From a checkpoint of a small transformer trained on Wikipedia.
Architecture: LayerNorm before each block, rotary positions, untied embeddings.
MLP neurons of a small language model. Each row is named by its layer, matrix (gate and up: input weights) and neuron, and shows model dimensions 224-319. Each number is 500 + 25 x the weight over its row's rms, rounded and kept within 0 to 999. Numbers have three digits each. A neuron's up and down rows have the sign that makes its largest values positive.
After each neuron's rows, "fires after" lists the tokens most often just before its 100 highest values on Wikipedia text that the model never trained on.

L6.gate374:496523481465518499476495477463456517505474534501504509531522516473462527529521449534546508512505501486539512469544465492507490504471496495532510519519458528457466492476503513547499516545475476490485487533514478546486452539477470507521489536487513501512485519549496480496510534514500488465
L6.up374:512501511501474518470510502468457539499539487529524513521571454483441496565524493496526536481494497471508500541489515468513509490525471473466544506520524537503518546495501517488470501514549509510493512489474505485495496518511495498486424473481500538458504507507476475509469491526498476482
fires after: "| ", "n", "was ", "N", "ation", "– "

L6.gate498:471495521516494467473496477523510489512481473452529505499471532525475501505498526521506499546480512457514492438518497464492434482459527498509487509457504509500475461480479483522504495495487479450558505492515502515484539487503511503473504485513449503500479542492506496526481500457537489524
L6.up498:471456556493513524467522459549496532511473535476513517480535520506475485518506493484519434508457535459501508488502494461514485525488528507482529509479509508487493527530464420509514518504505495519541538509497512444474465507520482484498490460509465546509484529506490480486518501459541499533
fires after: "O", "I", "C", "K", "F"

L3.gate447:512465500429534482486513475536490498506438529513491514465511514527516526478512503495476478522482506490497509486504447506528525457504490516497465462508549476519539530513558485496447460502504472515522454497547476488532548503471511472488496516481498547524472522465488457451499521454548508480
L3.up447:519539528504494502472540485521539517485520469499501524458505496494513463469527518498497548528503512502475502503503507477454518445506522500533553488512488496526494496500512461467533497509499534493524501490498538484517513523486516520516502504438490497527484496507497491516560508488483455500
fires after: "| ", "C", "."

L6.gate47:472514490519513498481499515467453489457497505505467470518501505475502488525505545534461506515498509483500525483530550467526501509513490484507501547483456489465471508480480541551458485531471498484596485494524520538514512483471465512487491531535503534507493557502489497472463519481555479482
L6.up47:503533497528505547493500463517469523465517496484503527461489477490462485482508507503440514522495487459483531507516482491495516532528534484489530506435553517492507470550493463475517486467444467521478474471470495504508470519517502508441457471521490538561518485520493497500498502517524511465
fires after: "O", "W", "A", "N", "An"

L6.gate127:507445468546507490497474478514453513469518478535474446491470467521490493459474495501445550521500528494552469446515490494483482455504502514520485506496498549489503487525521496515483516483514515499482526520513478455473547487552537482555521484524512516497484470525489517537466500485513451478
L6.up127:466514460492515527520444463464503531504464490514528506500471469485504512524495511475511492515522506504477488545434529512482460490526464517502488509483441472506532406525499514477479473546502547504519505538524520535546508500492509512525511507484545458481486484503526489506445546480491452537
fires after: "sk", "h", "Z", "H", "ag"

L6.gate672:529496484493462454460487501509499502501529529505484459479507518518519510512559523527524537458497485490529493482523503487519480503517531505520515550484502499516502464491497481489533509496508514513545455490490546490509505460511478500465555507437485512519533484509470521503466486503502499506
L6.up672:515467481500497477506518482497483518495481521489493465473508524498472529501527549476503499490469512503517545483554472538490452538475530499455509504493474511482501544483493505480520534543514485519491475476511491519496519506497546477482520518502476510516493482484478469519490529492518477512
fires after: "S", "L", "F", "s", "Comm"

L6.gate419:511497478500519531501480493465484523522452512485530472497440530499514464449493525558459476525459521483506484482508500491494452527499476494493463485509490490520476512482496518514494520480549504464503502499533522488464526500455541510483496494512496509516514548507532457476515508504500490517
L6.up419:498486503483498505507460488486513467535503515513522492457434506510472501509499504485423451506483487476513482484511433512510454530525476531476463479463511518500496528505513494511490519523486480516489503516476533490510479485502560441483490507533462490513503485529519483482479471504566452479
fires after: "K", "H", "D", "B", "O", "Con"

L6.gate463:536486460489539452435508437498479532542475466484502469504483499505533529519509490470510497494499519520494523472550524500499472508526490473548514492463500499497490495510485514485508503495521508526540509523519440526500528478518511499517454490499470501520520521499496494517507504478506484508
L6.up463:506469528531497492527518477475518482462488500450510478464539537498504460530517463495479486507463515524486545493512472508535486526506507484518542544501554501470495463479492519507551499474537497503531467484470534464510469459513485526469474513485465514526528500500533480498517535486509492545
fires after: "D", "C", "F", "c"

L6.gate319:488479491505490524492503484531505489520530487478520504495513515520468532483474482525513523494451513482481454529527449477537494501472490555519491527496481485499464508486508506570497522493504518498506506498564487537492497498522463513457481485527509456496463503463530506511452485492480540458
L6.up319:466541544502539536520488497467504520521555474483520470469500481474492537564512544485514493492479535510497504500492478484510521529512532501505526539497495498493515467517469502560455521498483458530548498493530474485442521523469506492520507502517473525535501483497510521508487499527475532503
fires after: "B", "K", "Ar", "C", "V", "A"

L6.gate553:497498506494483501505487503495458487470466466527537486507513509485507521486471507522517472532435508483500494490472452471555477551506531479531474510519520506527530520508494533535514482526498490452471535509523502520503494525459518533535511446512459528487483511537534479475506501496538482530
L6.up553:512511492488497462546499536519447498518495540504459539474479456449471528505495465484481482515524444491516504533523487487517511519516495452495505507502468512475511484513511503476445447519479516529477471475516521489516474557524511494473556551547448518446462522508483473491484491507494512503
fires after: "sk", "N", "T", "S", "k", "K"

L3.gate71:520500483515528486476504495526526508459461509481544512442512514466497487484482463498496487481527508514510495550492491507504503487486498460571522495527545512510497476474525533479499501496531492496489485513507511485523517502436499493493486544473486529492493469504537500470477476494504505530
L3.up71:502538519492512465538533523490557527474536486474510490487500481504545481509469506497523483484469509500491537484524484537500516515486492511517510534500544492508504505478529493482467459477536532486481515465540464506496503504472465487466464549464508516465507493530472510496511479480496511546
fires after: "| ", "Go", "et", "play"

L6.gate100:513513518519476493532490466484491482549525449489501486449504507476543470428543534489490521526524492467490456467489455493477510480476509520506490507519543491552505463459489557519523533436492473496541489519509509486477507543502520512469489457477500524526505509469485445492516509519514461478
L6.up100:514495534490487506478466461470512535480478525496455486454548480469499472521518538500526536483526527470506519500512493504511525509505485514516523528537528505543480482533479500527481524484568440503481474503508472503509465489466484546518498522488499531497492494488460470528458449473503528504
fires after: "T", ".", "P", "O", "R"

L6.gate634:522532500486486511495540520502510485507514499492528447491518489546499480503474482536527483513507533475551474478503488506547504488506486455525489463484551517530500439524460483503497513467524468538512509508488477469477511517473481519512507466523519474498456497494518511477513519495484511477
L6.up634:502530539529496533486524507513538499500501529505460482471489509534542503447457457497477524490506498493514467507503514489464511506479560512515524513505525522541526435499492520504461515492538440509510461476488456456486495480473494477513479497493521492498513533487476461528459519524489523448
fires after: "R", "E", "O", "adi", "e", "r"

L6.gate372:508514471521490505483472500483522521465549480504530477498483507489470508503493501524464518492513486471506486488458458500510466444509463466482489479507494466439494509480494509477504484481520488498532505556502511442470468469559457476518496515480546473479528511450466479528534477431471517504
L6.up372:487441532508479470516510511489520484479513502450493536506481522496484449509492504525484482518492545500511512523500475541486504461525487442532542479492514514527481517496471489524555456496517450485486473524548545507502486516497527482530487477455480489523477538492489541463526497562510453510
fires after: "p", "c", "sh", "P", "b", "B"

L6.gate774:527485537490528499539506489474494500465462486498554438472481469482548578496480467528512473511497468511497468483536482520537507479508518469492474445522508513496480491510507514538498512477473483524475538498534489475459496498477499487479510516503509492504501500577496516519473490537506492526
L6.up774:476470507514523433520520477514451507513506516480511476480496514516497520494516481514519493531510471488487528533504455478503486488485493481521478519494518490466461499507511492490501504460483468541529508508495449490470460511512448555502490499499442521489479498472525504474494484475507508521
fires after: "K", "J", "N", "D"

L3.gate325:518474470508517521481505486559519464472533511463497505488521526531505493505498507509504499537506530504475504471521508492519508443518480463460533497534533566479447507519502536528493494476550513478504459519460521544449527487512470497469489514487446508527485563455556502502489524533492519488
L3.up325:503539509510484525481489502519481521451517517460523523491484551526504496482490531464518456503495477496532485495547531492480488477500529492487495540500495524486455517508507506521527486493527519516513499484461539513454528485527511516476503489516491492510493501497546494458483517530483494522
fires after: ", ", ". ", "and ", "that "

L6.gate409:532466495448475529531552523498538502496473473461505502494473520523561521488514511543457486508497513492484525480505464534525460453501496518520509489509481478503472459520487484508481494445508486482493501515500471543469519496503516463515505552521496541512517490527476534499498488492490510507
L6.up409:496495554489465497491507490500496500507487545516532492474508527474504493488535506464474500477521513483490510510507537482508530504522509506523478494510509460463503470499536519472492489462549462546477442553492486486511508449539499515479497526484484499490479511471511495534529522517501502507
fires after: "T", "K", "H", "Z", "M"

L6.gate193:539508504473450493516549463455499507494580482480504498481504552477528496551515550491547494518509505483498446522561496483485488458516500512490495511522520508498526486535480524510514491515534454554532489500493538511517478487499503512477491478513502519484483484463514506501502485496469490462
L6.up193:505507477475516465493563527475521497454503447472489486532483497491530490456460476498515505445462494489463480459458498487533474511514513531511517527531507520502505524498485499510509513508538478452520477444465556485504493484507477509483528492526509511501469471482491527448496494557511514485
fires after: "P", "p", "os", "found", "work"

L6.gate541:511481473518497461462511516486539478489495474497540485475492513500511532474555508463488510483487526546545524492517474466487486508488519505536467495471529509509494488507477541505475486469509522490507477516529534542499559506537538483495492508506490465489517520516536519534479472510515468501
L6.up541:453493500504498468483476488511516520536436495478567447507491526507478542503479477479470501498491514468514550503536496524468482500476489472529485525511504453511483437458496511539472522521508497509485518493537525476519486491517516495479511525477502558483455572523513488552523527466488514511
fires after: "H", "S", "Sh"

L6.gate660:471507484454490498496490468546450506478517495489516477507542510520505485501490558485507500524528462463526473470493502494527520451497504522522507499524526525521457479529485529540520499513523461493489464496481469499440479513483529491503520467534519530483517504488512517516452529491507505503
L6.up660:492461506504475485491525510477522530539474465495494478454482553524478467516442515505492515514513511496498488469473471502509551486529490498479562441517553483483493497532461485464556519489524494502501520463489512503489512499536463485485476530488500483528486527454513516513555451478514508510
fires after: "T", "P", "R", "V", "Sc", "t"

L2.gate264:502513507490483510527504510479527464505493516519521498449532525465468498509529493482505483528466498435489509504524493495527476507488468466551507503508509487515524464471542490501486513512508494474526503484504501499486496501460515509488483535513491553527519538487461480530519553501481520485
L2.up264:501485488502521510476507545492484493509501494505496531498524509487555508537518478470500474528528456523526490510515508520449523513480497481496545473492531451479526468488499501441466485449461472537523539512515478502532478518471510501516479482512482539530477537454508518512493499497474485518
fires after: "S", "C", "A", "-", ",", "R"

L2.gate222:495458532515489460504437546525461516552506484526484512459465550496508515521486531511501490548507503472511502492550486493506470479492470476486450495526486484478486505519511531530532494452488503482512544504488459431521549508486537540499468524474490562513495485457532537542511503486452529484
L2.up222:484488507505510502480496516509539438524469513508513488476475523484489502531524475537485484514482526502547468462481489537488518456481512502522481511481533476484486475519508543524520479525505499513494497505485508462464484543488467511503480524529441508535509481458509516535506498494496507492
fires after: "S", "St", "C", "Thom", "Dr", "Cl"

L3.gate803:484499514461548549496484499526492522488477479469545459502505510515520493501446494512531492529512529485524527518486508484509453460517471468500477476525497525505532546484485548501487499512526539471519482509461531508500484473509494504454498467457541473509476502485470532485539495497519479465
L3.up803:479492487498448488499490472551535470483499569501507509508477514500496496510479495501541530526486523518456542546519528479555456502504519461478487471485530522495480507464514488504442501530535533461500511517534482494490490538499538514476480510471513497476505503508488494465520481494496513540
fires after: ". ", "\n\n", "\n", "). "

L2.gate137:500512486493510454464512494491494509499487520508478496443528482471479488537479484539487500487510510517506505493524453556500478473531507441473465481531508502549511496469493517482473497481498490473516476476498499562504515505504454528514488508505496492488473483480560550490473492485478516503
L2.up137:551511488503497493543490468470490532500464514528504480486495532557515491490538504505499502514454521473519524494533489493486490512497497468530490497521486494465515493497458496460499534511520522492528505487464506469564497497484528514485467532474510487501520509484494517507492479501519445500
fires after: "\n\n", "ent", "Min", "high"

L2.gate804:483528487514519474502486490438490477541467474482489545493511497503461535506501518523486513502500575491524465526488448506522481467473468480538550538511496485492498523530479542540531515546510478459516512510491457460502513459500529537512510532487452505473496513489481558477548481493470483519
L2.up804:513503543500515535474488493500484528482544487482545501493523531511429486520471496499506495529472533496534498483510507513519478525494514541482505533533545502525492480490507495472482511460536489469476481481537511528482472462529505523491445570520533522507510547550434508522513521467493506468
fires after: "="

L2.gate80:458495501544509456500529491497506473471517509465511481483531477464474463510471493487499520500508544527459496503480498483523517502501500460540526451550511536475507516507494511537541463510531495498537508477486495501457545489486469532498554468487525545547548456494495496525502506472467503499
L2.up80:466537499574484533527531503524434486439480495473488544432519541525494460488483508514474475520493520466516515529499505501531444489472485498460500486504496516493510467519500453461521494515533524489475489500510504537534443477497517542547531480495478472509514493533457506504513541501537470483
fires after: "=", "r"

L2.gate22:500532499531463555462508499497500485501485488464477508429486522542516445505493493482497479514529557485503503507540480490536474505545504496444540508511493552485463523497475449461488531553518484480526472499439562538504439515477503522538466486553475524522505514560484506463462472516520551496
L2.up22:505488556465476521468482483526522470550484522488544515516519495521547529494529515479545499520522466492523507478507513493522482507539462519477519531462541516503495516487511485503532480494499569459550505489496543513518487490521536487515465496489456483512519470515508481542505507516499499510
fires after: ", ", ". ", "- ", "\"", "| "

L2.gate563:490456521537492470509496538526523469507532507490487490482476507473521497499516468534499474533502505514528492470533519485504476510490513462534460467499526523470469536498514534441502506500515496448516503509563485467457500519468500475511540511499488527534505484443458510558540511486481510478
L2.up563:508471514497497467497513520475544473522477515511531486484505503483542545509493461561470514492506477509481514484502487539495509496482528485525509497524543523470466517496499493515478494453489476518532500465504490536489477496481490522495499520517485559538509452439472499559530517509471550520
fires after: "No", "S", "C", "St", "."

L6.gate424:481516492477506525470535487526474486528540484506518485531513486534485499477476483536462487525492516420491502520502476467524480506495492503493503479545509533496480433472495521501490508515485476503460475492526468529499532489503503488491520530474513514527476564497535523516457478516476501473
L6.up424:493519479501491503522488462516518489516497501483475502500479514562508477473450513478508492481502498510536532480503458488527447512499532481499498459468516490519545465477493481499519488515523507499511522518470510473512476498522566440446532500482498542491473476568480501564513497495529532494
fires after: "Ch", "K", "Kar", "And", "k"

L6.gate457:491528496507520521488450489485515526482517511466479517466473504482467464501471520486485474516522509456481510470512490521429446470556483521498531545473488521539505480481499540524508515457512518499529513479532469535533489465520504457491539483511509500472521482468476497476520497493477468516
L6.up457:517484490548450541471517494505476473463496493545490498511528489481475519487485443531472548462479505502496459531495453514474498510484509523462503511519507497525475478510536497465504488534522489481499487522526501584495517520474485445488471461504470534509476525511488509492454527471495512512
fires after: "C", "c", "p", "ch"

L2.gate800:529476477524550503506507502542492479477540469477491483489503511500519511487538522511487536505485508467523490490579538576518474502525505461530470471510505503456515472497511505494500463502540465528526529490510468504507475512455448501495465475530490541520504486486492508507508497531501478494
L2.up800:511464446497511456473535526483510488531489533513519511463481473478488496476542493534505529499487493530511468481464521502472511498479559519538463516511547500510444560513525526478526492449476517516513502506474510507476470516472527470460481545497492460540495486450530510503502489510476506518
fires after: "No", "S", "att", "St", "v"

L3.gate4:479500491467493512485467522535492508494458496504503515468489519514479532529505499517497517533543532487470452510504493462484493462530477505500502551493492491516516548485496494466525492501487521480559496473515510526511511465511513502486474486490525498509549455486476540511521516484478455529
L3.up4:477531479510527514487469509506499497484468523494506462500527474482484461489504482522523513515503467467515482508488481541574537481472509471494560513536516456527490507475479481502517519483563506471491505497476473548495512510453501527499487469486501537541517479510497550495484519454529497532
fires after: "–", "\n\n", ". ", "\n", "| "

L2.gate473:490451491524482480522446449505477522515471509533506506481463488495470490511466529510503508473525476507486508526485537498465514483497510484511470488497454478541498515453512459514491470466428473528491463521497563536457471494495520488554509529523527506481534465453522484502520528489505495470
L2.up473:519500517510477499524471491458510537511466476488481458493545470499473461464457461544515468470497495499476505463447549491517480509522476443539486522524485525513497500475474488493532490514520489528500486480551541541510486484554531511549507553501552496495511518455519507474478499532501529492
fires after: "p", "c", "t", "s", "b", "re"

L6.gate458:516502467491490455468510515466501461528504479510467496486513490518535472482472508530502511476493510515481494482474489475486523506510492489498490542518491487540545468512522510470493531506508503447515470503451504504491545477512514520515526495506502536465536492479567452510507516503482522493
L6.up458:484482482508516510488499502508524485503528486524483499499458499505474519490545460512510534526456493507566497456536510482478475525517501522492469479471480534519482529533478480534446506502527520487553454485455481499487513478457493485566527568484504549506521485527546519520495509492499495516
fires after: "|", "\n\n", "==="

L6.gate451:513512497483516484508489471562506529493487461465468495446501511528451487498471536516538513508482504491522477479474494502519515491514509480490466525480494486520490529507474538530533508546476498480487463547507482492480476528536496519509490532526516510485478520500493518516460508543544454457
L6.up451:473525513475488488507484505493464541503510472431502496511487503514505505501487533513469468497514467476504527479506500473472490480491519551488460541510524554479459482502461477538515495524506516451500531533530488510485488520501520474517536499554462484508471484511507516506513491499517467511
fires after: "N", "Mar", "An", "n", "m", "M"

L6.gate782:490484501517507490506515529486539492485522510453472480496513475496488498544514531528492504501538541443477468537479490495477509512497493463497472455502487526500503547536533495574511499508523482501510503517507489505498512478482511523482503509530450498467514473534537488473449512511531481522
L6.up782:524506500485485505504497499477540542527507492512519525495501497491520494474508464488505511489515512473530563533454529491521493539496463473503497514468480489504477522502518471476513479479504511526520508481518503534500504546492464533476484509478489458503516516550513463546493489496520494477
fires after: "M", "m", "-"

L6.gate210:524517475501478492500529545498477526477467484469520509497558502476454536506491531491490520506503493514516472541550502493517504487519495481525482566518489501454496507477448508488453471491466470494491546498480457494498485504510515517485506497539507502482467507557463482515508519518510454501
L6.up210:516527459492469485471491489564530553474519466424500478482491482477484523539463490498487497513493465517463503493497505565499511492501485499488542536520543497478498496457483498461481474480462513471506491519506507504515482513477459438497491514498502477532470489485508548480521491518503484485
fires after: "N", "Mar", "An"

L6.gate354:471500496503500429482494500507493470510471467480522493490482500440558509517548499510493499491505489491521531537506522502537500483522512482554500452476504517492462462491497525482469500513515523500492489517472548525506516495517482538504487511454468509530510498524533537466463513523554451505
L6.up354:510518489496521460542516488469490476489527491492531519466505523427486552507510526504533517515487520536499485570497506524493471518460499488514500473549502490506485530502506461461515502481450516523502503522511519483485510469527498530538514518493475495467437523503509447468509502463520513515
fires after: "L", "St", "H", "Gr", "ren", "R"

L6.gate437:461525533538490510486470505532456469470511505472547463507501544531496501486481478521500526501471501515518509490518455470486490495466485486502503496506527552499512468518487510503482515505489486501484507534501489476433478463553537518528488512533460559487462528504555500499487480482513471513
L6.up437:525484517500510483470501453475476519494562508526474497492485502488484531477488497498522552520474476484448496496514501513490511500522508505526498494464493479528497488528489485513495471526519498505523516497540539482462462514507502504543560541478457503517478540502478490517490505510505485498
fires after: "K", "H", "C", "R", "W", "T"

L2.gate305:510494480518474484463495550506519466488508497479530504479516510469512548503491476471486484499470558494552485512516473539505527483488490458516477472496500516523475512489493528487487482517556463446521500502493476521498511514455491495516467507507511526500511488469463480535508504534493518516
L2.up305:510511513470500491506503538519520523564479495482463491490488485483492496555536507502499487515522465520535486500510445509504466497535481533497467495527530502460456486514483478484547533466524502521478519483506488470515473493472490475470501454466470516551481452521466492537490501478518495500
fires after: "S", "C", "R", "Dr", "St", "J"

L6.gate778:478475518480493484476501492465502460491493496527527497543510519492482496491489531469486456489512477490507488470491521508452506479500499480505509495500513522531494496502480491509507485535469496501529512482513495516553471477488494475529505523549502451528508530526510489542513532519510482501
L6.up778:477526520522515494475487455484473520455481521509484490492512523493532448524478507513539489490503501470507460467484484520500476443511472520488508503473491477505494516508503501477496507539507537490523477507496504518486445449511491521468484488545536499514496566493481489513447489500493522502
fires after: "C", "c", "t", "T", "em", "d"

L6.gate485:519518483461572482482448546490480502498523456492502475475530531505481492455495533528490489481517492493491484489462510479489522477482539495487484516466507491540513484537526526514533489505521482522493508482476507497542462480451523512512491521530519474504529488529497475501505516493524481550
L6.up485:519480534500560501496497507476501500487497469537520495487512510483527526526494512523482546518484498472481480488472530486491462486474489449500516488529548481487500486492523502475545494518484516504507507471555502469520442494496515512494474484486502490502502554465479495483495450481487509496
fires after: "M", "m", "R", "comm"

L6.gate823:495472494503477492525492509463466478477527487488482482475501493493483525509511536516523480508507509472533477485473479502523501488497572500472460477537588521534504505495478528525566491533534485504534521549503467533476475445473490472507474520486462508508519538497482475487535486502515484483
L6.up823:536538503498482488514496498525526522473512489467500513519456486482468534492578519524509532497517471492482476516486493476516480519509528495517490529490503519479471535517447531535517500525480492513502512491489508502495484520492542511466520488482477517514500540500507522545504526516472453494
fires after: "M", "W", "m", "P", "| "

L6.gate441:484485500495523489525461479521530510492519505514526495506531553550510534476526493489500486509505462439477483516483549536462490517438538519521498560471520484505474482522479502550487519487513476499513520474480463506453509460485558485501509501471518461502520522473463505521485491468508515510
L6.up441:501471492517495444488467489534520499527528522507469499513536483489521498506522518534478486475496498466515469485511509515493500531453514497446495523506549500473493518501504475494449517518505503505489512533492455480532494493480534488527492450460509508465497540513513507518487499501457481472
fires after: "M", "f", "m"

L6.gate291:532556512504509541493454449486450493484538477480496490487517513512500458488456566518502527541525463515486508503537470498518483492475507513486453472501478541508521520497498520485489522452534466471497519464483452501511503475514497513518535505510533535490542490459500499535500476483522520516
L6.up291:435532486465454495513515520515505515450508538537528463500517538484522514470484491525531477477482501501458467500515461462490497505493523504473517500527467492564521502515496500526516521483514518491501522481517491454497507478508499460486572497502500490501470491524462472508523512501493493499
fires after: "P", "°", "Sc", "p", "oc"

L6.gate482:512517510471498532543530502496510495455509490470493514497479516513499492458500513526482530457464535493495514475518472468486491494475499488483535515509488501505468483461527505547529507525510502475459521542489487519513467539510497543514532537527492504459522531547531528453462465520519495514
L6.up482:529519508503505519504510487515493456534496443474548514494541487485507496499518461485493492508477498542547492500443464476480507470518458513532506473546502478472508523469479482520523514533529481463529515476502449527465498487437469516523475497511533480481479499493495473474560500438513513510
fires after: "N", "n", "Qu", "qu", "Z", "am"

L6.gate154:489496455477439505493515530484514520498533449483529460474510476481507534468525532485504522512486529567514496474524510527525505507503496523510466501539507517492506489516512521568478481488534486499506491533491491501502531509474510552530450519512534526506502507507502506499534501491538478544
L6.up154:502482503528470512519508521433485536521517513543520502514491503501512478521462523484448519520513511485491509475516503496527523540509486528508512485538467505486496491496527489500500519507491469542497459509450500491526508489480508519534479516537511533486487481556541465499500520495545484446
fires after: ") ", "ach", "in ", "In ", "S"

L6.gate830:542504499497479467482530519488524504543525478477524510449473525501430443491460521522540508536476502534511490468440490523461475476487521501525519537466498528547522548505483498465516469493458503517502490480510516522495494520483507490467521479486505511491519496465502504510515497484457447513
L6.up830:501441498476501501503548469514548458502553537503513498504539531491459489491478533476525521506464524506519502489499475513511471482443485533496495516465484484510554491482496508460518515482498481473500499472505474516467514518516448466482486505552486515502492489492495467509528522444496505525
fires after: "B", "c", "C", "W", "O", "w"

L6.gate198:495463498500515454478480531519510495528496516454548463475493490502490469471484486484476517492448502500520569482512525481503511496494513505493512491463434502502473514508479485487516559535503532514508504477485511535485473440500472473505497498493520501522506462494498518483521485537526490534
L6.up198:498468486473480465557508509512488485553496499523512463540496517501500485487517491495495469489452544489512520550502482487481519504508485505516513472510492520531503499505523473513519533537523480551503514520490490535466468538519478460458508563472494470507500498518543508510483474453540486497
fires after: "B", "b", "–", "Aw", "ack"

L3.gate199:478510487487483515532446485541482464516518490494502477490499512554512550509448478471502477464504482509498531495513502486541523471501542468522455502522509504491507479513528519469500517507471494463495529527466523509551511520520470502516496471504487480482522496480533503489485525502500492470
L3.up199:526522465473496440502440450507501460505515529506537508493505474527524506467494508501532479462494506517459509549504556452478513534479505507511470481542483503484513503472502502544536506498513486502528470508504481473523529515528494467486493530502462493494494470503523478496524499481518529469
fires after: ". ", "\n\n", "all", "). "

L6.gate759:472478477523460496505524469512516479491481487524498466456456524495517501514539515500468508484507523517478517519508508517465510510477539518550528555454507535487448472502480480520505520529504499506532524474499498507517507489476517522519494534443479508478483526493519535479466528519518472483
L6.up759:527467496505506465475500501480484568474511497481474464520490473480511532486464523497492489494494502473519503482510471538513473567492549460512493483532505529519489472502505494516521486501500555534537480480486485544482490484473458554504489500501467523487491493552523509467430533521500522466
fires after: "S", "M", "m", "Bel"

L2.gate201:487460514486532466486498497516525522502493474530522507489514524500488490493518452520475451495476478493491564466535496470538479523509503441524495509481490477533507474500500475490494509540442520539472539520498462492525524562495480461498485483485492519497495496502523530503489501514523517527
L2.up201:456508558486458507490512538529512504479499468504469516450470498581510531527502506556552491511458491458517508519493494517531497562464489489514495507497499481527484491491483533478479528506533520480491491463486488434462527511499506531482475537522511530504504501506474504503486455461520534460
fires after: "S", "St", "et ", "M", "W", "D"

L6.gate23:472489512473480505478526480486538497499493479483459486513493495482501485480500540555528502506508477524496501469527524486492491516472485475511505487507516562495506506532489535535500504471509503480505546491488481538491473523515530469512485481488467514464496535500516447502542483523475458473
L6.up23:462504498516541456494544458532515499502518499489452491561493475531455483494446518491492465492521486496517524521487495498513444490487486489472475504522432475523506458525538504478493488537508520491462510510507532554510523486485506474502493476462495493560467486533570489482464537509485518521
fires after: "M", "m", "| ", "s", "Ac"

L6.gate337:485481503477489496499509510514479523494494500476497512500520498532467488493498504500491469514493488483492541512486483449498524484513518484471502503493456540488492553433506555490474491494549487498484508465473487525515508496524526527476493498435495533514522501508459485504472516474471497507
L6.up337:509522487535478475500518511539505507516539554491472488503494480522494483528532483500495498539512526469530520478480541500514521496539474498501541526486475506527461477507504509516518460507504529503490546462552526488465522502481516495487462501493521489491497513496497461581518532505473484487
fires after: "on ", "On ", ": ", "| ", "born ", "was "

L6.gate613:485523488486531496496460469533492494493535483494495487484535520501490520486537522506491458503528526489516526478548526491506454515474508471476472472518489535487476512531529481466436499527491517472501486488502491478446430551490495492504520489495475576534484509556482462521544493520533521520
L6.up613:530503550486464495493484534488527493500485462443499477464539482487482519500453484530475484514508494496507522461451487477525532481486513469531497568497570473498497445532507548520470511500542475432499461469484505495457513534486514515463511510483516478524511495493482512485484492519481561490
fires after: "R", "W", "Comm"

L6.gate698:437506455450508517496487514543466470476512458446514492523501480517490472497527533515486482497522494458511455493502490527536481500523532474501461482509473559530478499495502488512493509523533452474532528503495474499511506515479533519515474521504449496491466497480498516489517469476514469501
L6.up698:449492487490493472526539490485541524517552544494511511500500520516535502481484489506522504517488488550468504533507499505542493500506507513514493502538522518513532508514508497524459466497456534503494481519504556547514479490531497470495490519515497549492500506521508526503498503476522525488
fires after: "M", "US", "K", "T", "k", "R"

L6.gate68:496496458461512520515498484481500477470476468524524482514503567544485520540460526529484451507488513523530507491530479497489516462486493503472513502474534495513534507457458501533544487497475512478490517487482490539536478491480510462499556519484502509462516520490558469474503490496483496519
L6.up68:521500499532475452425466488500539458486511518541532548475526479475485489484488475569457528491531530519550496491517493510479484490503528513513510469545496479516485491478481484460507484509470539518550515463493514487531496472518426525467461497486489483526533503480505496499482502566473525527
fires after: "c", "ab", "p", "comp", "ac"